python train.py --n_kv_head=7 --vocab_size=8192 --norm="rmsnorm" --rope_fraction=1.0 --tie_embeddings=false --init="normal" --init_std_o=0.0 --optimizer="muon" --lr=0.0015 --decay_shape="pow" --final_lr_fraction=0.0 --train_tokens=332900000
MLP neurons of a small language model. Each row is named by its layer, matrix (gate and up: input weights) and neuron, and shows model dimensions 0-95. Each number is 128 + 24 x the weight over its row's rms, rounded and kept within 0 to 255. Numbers have three digits each. A neuron's up and down rows have the sign that makes its largest values positive.
After each neuron's rows, "fires after" lists the tokens most often just before its 100 highest values on Wikipedia text that the model never trained on; "fires on" lists the tokens most often at its 100 highest values on Wikipedia text that the model never trained on.

L5.gate618:118101086110145110131096200083137165118115143147131127103089172117129148137125107112116128135136097084166109138082138152105087130129134144142141146137146164142108134141132142143166119155107134144116121151121181128158117120153117158104129154147126079140136122098134104136132152185120099130
L5.up618:115152130129080124125144156144131122168112081132098092152125138104083134108087084126123106130161131139137104159140133103106126115140144129193142097110125132115070111133118138148119104159163118146101107126128130102115148117096131100081127078094149108118159107116139121100105173150121154091
fires after: "\n", " |", "\n\n", "===", "==", " ==="
fires on: "\n", "-", "\n\n", ":", "  -", "- "

L4.gate515:176127125145091097130098100111183163084089095108128124117159175099145131088117135131144127096040086118122164157107143124118115156101175112170080127135118108115097148101144118107120112145109134120168189127119117110121112163111159138133139128134160107138173119139118117104140119168119100138
L4.up515:090136121149126114102116151122132137102067114058131134093105170135119134126119160138088121135112108138143159144137157126138067153108123106137115148115096136114133148138097180126136161107142127122106104151113094154128164103124156137110119087143102136120132161131192107165107123147143157119
fires after: " =", "\n\n", ") ="
fires on: "\n\n", "==", ") is a", ") is an"

L2.gate295:145121117117091133158136122146106153155135117158107162110132143179126122140122170118176096160127103109143166128089144109129121134123117126112074125100148159114108119146109110101147144167119159098148125132147171118159095126100139146113107111131110138112091164106135130109146119135102087139
L2.up295:134114137139155106144131078114113177120132123110154143108154125151128164177158174108179078152138129124144164113124147132112127106171121106110128134103138137132132125169127087129115120150126148105138114155139118140124104139099154145105078100102133125131156163136138130153165127147127087141
fires after: ".", "\".", "ed."
fires on: "\n\n"

L2.gate71:116077169102135136126146187103152179120172162130135164156127155130112137140110142163115084125121107117126122160141128141082139121115136150185146142151148105167127137096120081161175132141138182132108104127146149112147127176090131143132136158130115161120125095136137137127110130111173099113
L2.up71:127171092143117136171146149160113152092107139182149124134121138130088168127134115102115118092099093142161117124147123113116134128121143152110146120113107133100111115148126175118130160143117096090128163143167162086169143163153130114149097111142116150126139126151149116139145110141170153157
fires after: "\n\n", "\n", ".", "==="
fires on: "S", "N", "e", " E", " B"

L5.gate599:120119164092132071084115133073149091183119119134176118097098164153118149116140101172104158106151126151145134145172194184109093135115135106117131158161133114094097133128098143108148102112163136128134104137157108170116137083111170165095119198124150180134115167109155116085134187155131135120
L5.up599:118093101101153120123138105122126106174137101146151148129116113123092178090143120098083139128093101093174113147123125122118117084098160115083187120135151137160095157125172161088126139122119096115112145141125155159105092126147138163121156107102106154156146104117111144131109104141142151153
fires after: "\n\n", "===", "\n", "W"
fires on: "==", "===", "==A", "orld", " World"

L2.gate192:090102092131119131100147106125097180096104135150108167108139118136067138139144124090143111102129130132147125143122111123145145080149106101129097114135133135133103152144115073115139087091130156089128155164144103126135133112068134132157091127115083115144144149145177099124115136107113099145
L2.up192:155116101106103138138101086143115186107152170142114121110089125118103104093164132104138112125132095104156131116123135144109160125116105095125122139147119119118099128131102118126163140135092155083131124135139150109136149138101157151143102120139118154133126094113121150143070182088111144155
fires after: ".", "\".", "ed.", "\""
fires on: "\n\n"

L2.gate49:094129116114145120131111161143098126129177136090087101101138160136132122138142148107149104138129131150110122175096129131149131166124138120090138125130135138136106156146122085125149129140142144118138111182100141130135146130113160111112120111138087094149181121126114089140118088069121159093
L2.up49:116116082160149154152090132127114135133144112138168122134130091150113102155156118125145141146113154143157112128129123114098155161134137160146090147109124108144109146125093165157121122133100107139140108138109126150115104101126127142165137157116167170123142102123108135090187116101156124095
fires after: "2", "1"
fires on: "002", "003", "001", "000", "st", "004"

L4.gate1214:099154111145132125153138144102095181152138123124159110127155142125119119120149133081123142119138100091192134141082118129159101145100138143137111112125130144140138119099097150136110136127079158144100137150108140119158148126135128145124129111124124098144125135091135098135086131105137092150
L4.up1214:112091111143128157134101114122144111117130143130125153114112136118102121155098175059144116118151149122148134140069130141105144122136126129120172115122106201118111129153149092153143112119090166159149147106119164127086137124061137108117101140113132149131083103184141119091085135091124107147
fires after: "."
fires on: "\n\n"

L4.gate1116:134135109098117139131129134102143095117146121190120156111113097065115128117136172139110137102137096163112097183085122169108142112128129131147147163152130147163096146099103180140135115148078121118103162127129101116148117078110154147120167113140085110119120129104161093143174122158108127156
L4.up1116:150131087112161109166084129120136127155135143118084122143143152127122094112090137118136096110141114140123163144134107150089132163134160128118140154122116139101123137133162158144154088142110132135086115080102134128140120108115142120154160139109105112138128163105156129140077124125112118131
fires after: "\n\n"
fires on: "==", "==L", "==P", "==B", "== C"

L2.gate146:070132134147134108145127127139130133131151143107141092072155112186144151093119114101129129154120100082182102165110098093126126127137129099141131151100151140136125096128111144142117121138118111137124115118121102123067127112149101120131149089116146136098143163147122122124126143100160118148
L2.up146:154140113153147116124107105099137181147121110158130135124144068159135100137104122125154119124161110156133149134120153160084101121099106097147129122092094087113119147128162112144138132148129148104135079123086150144093164124125151142148118110127156130109127143156075115145159132136096086109
fires after: " career==", " ==", "==", ".", " |", "==History=="
fires on: "\n", "\n\n", "ing"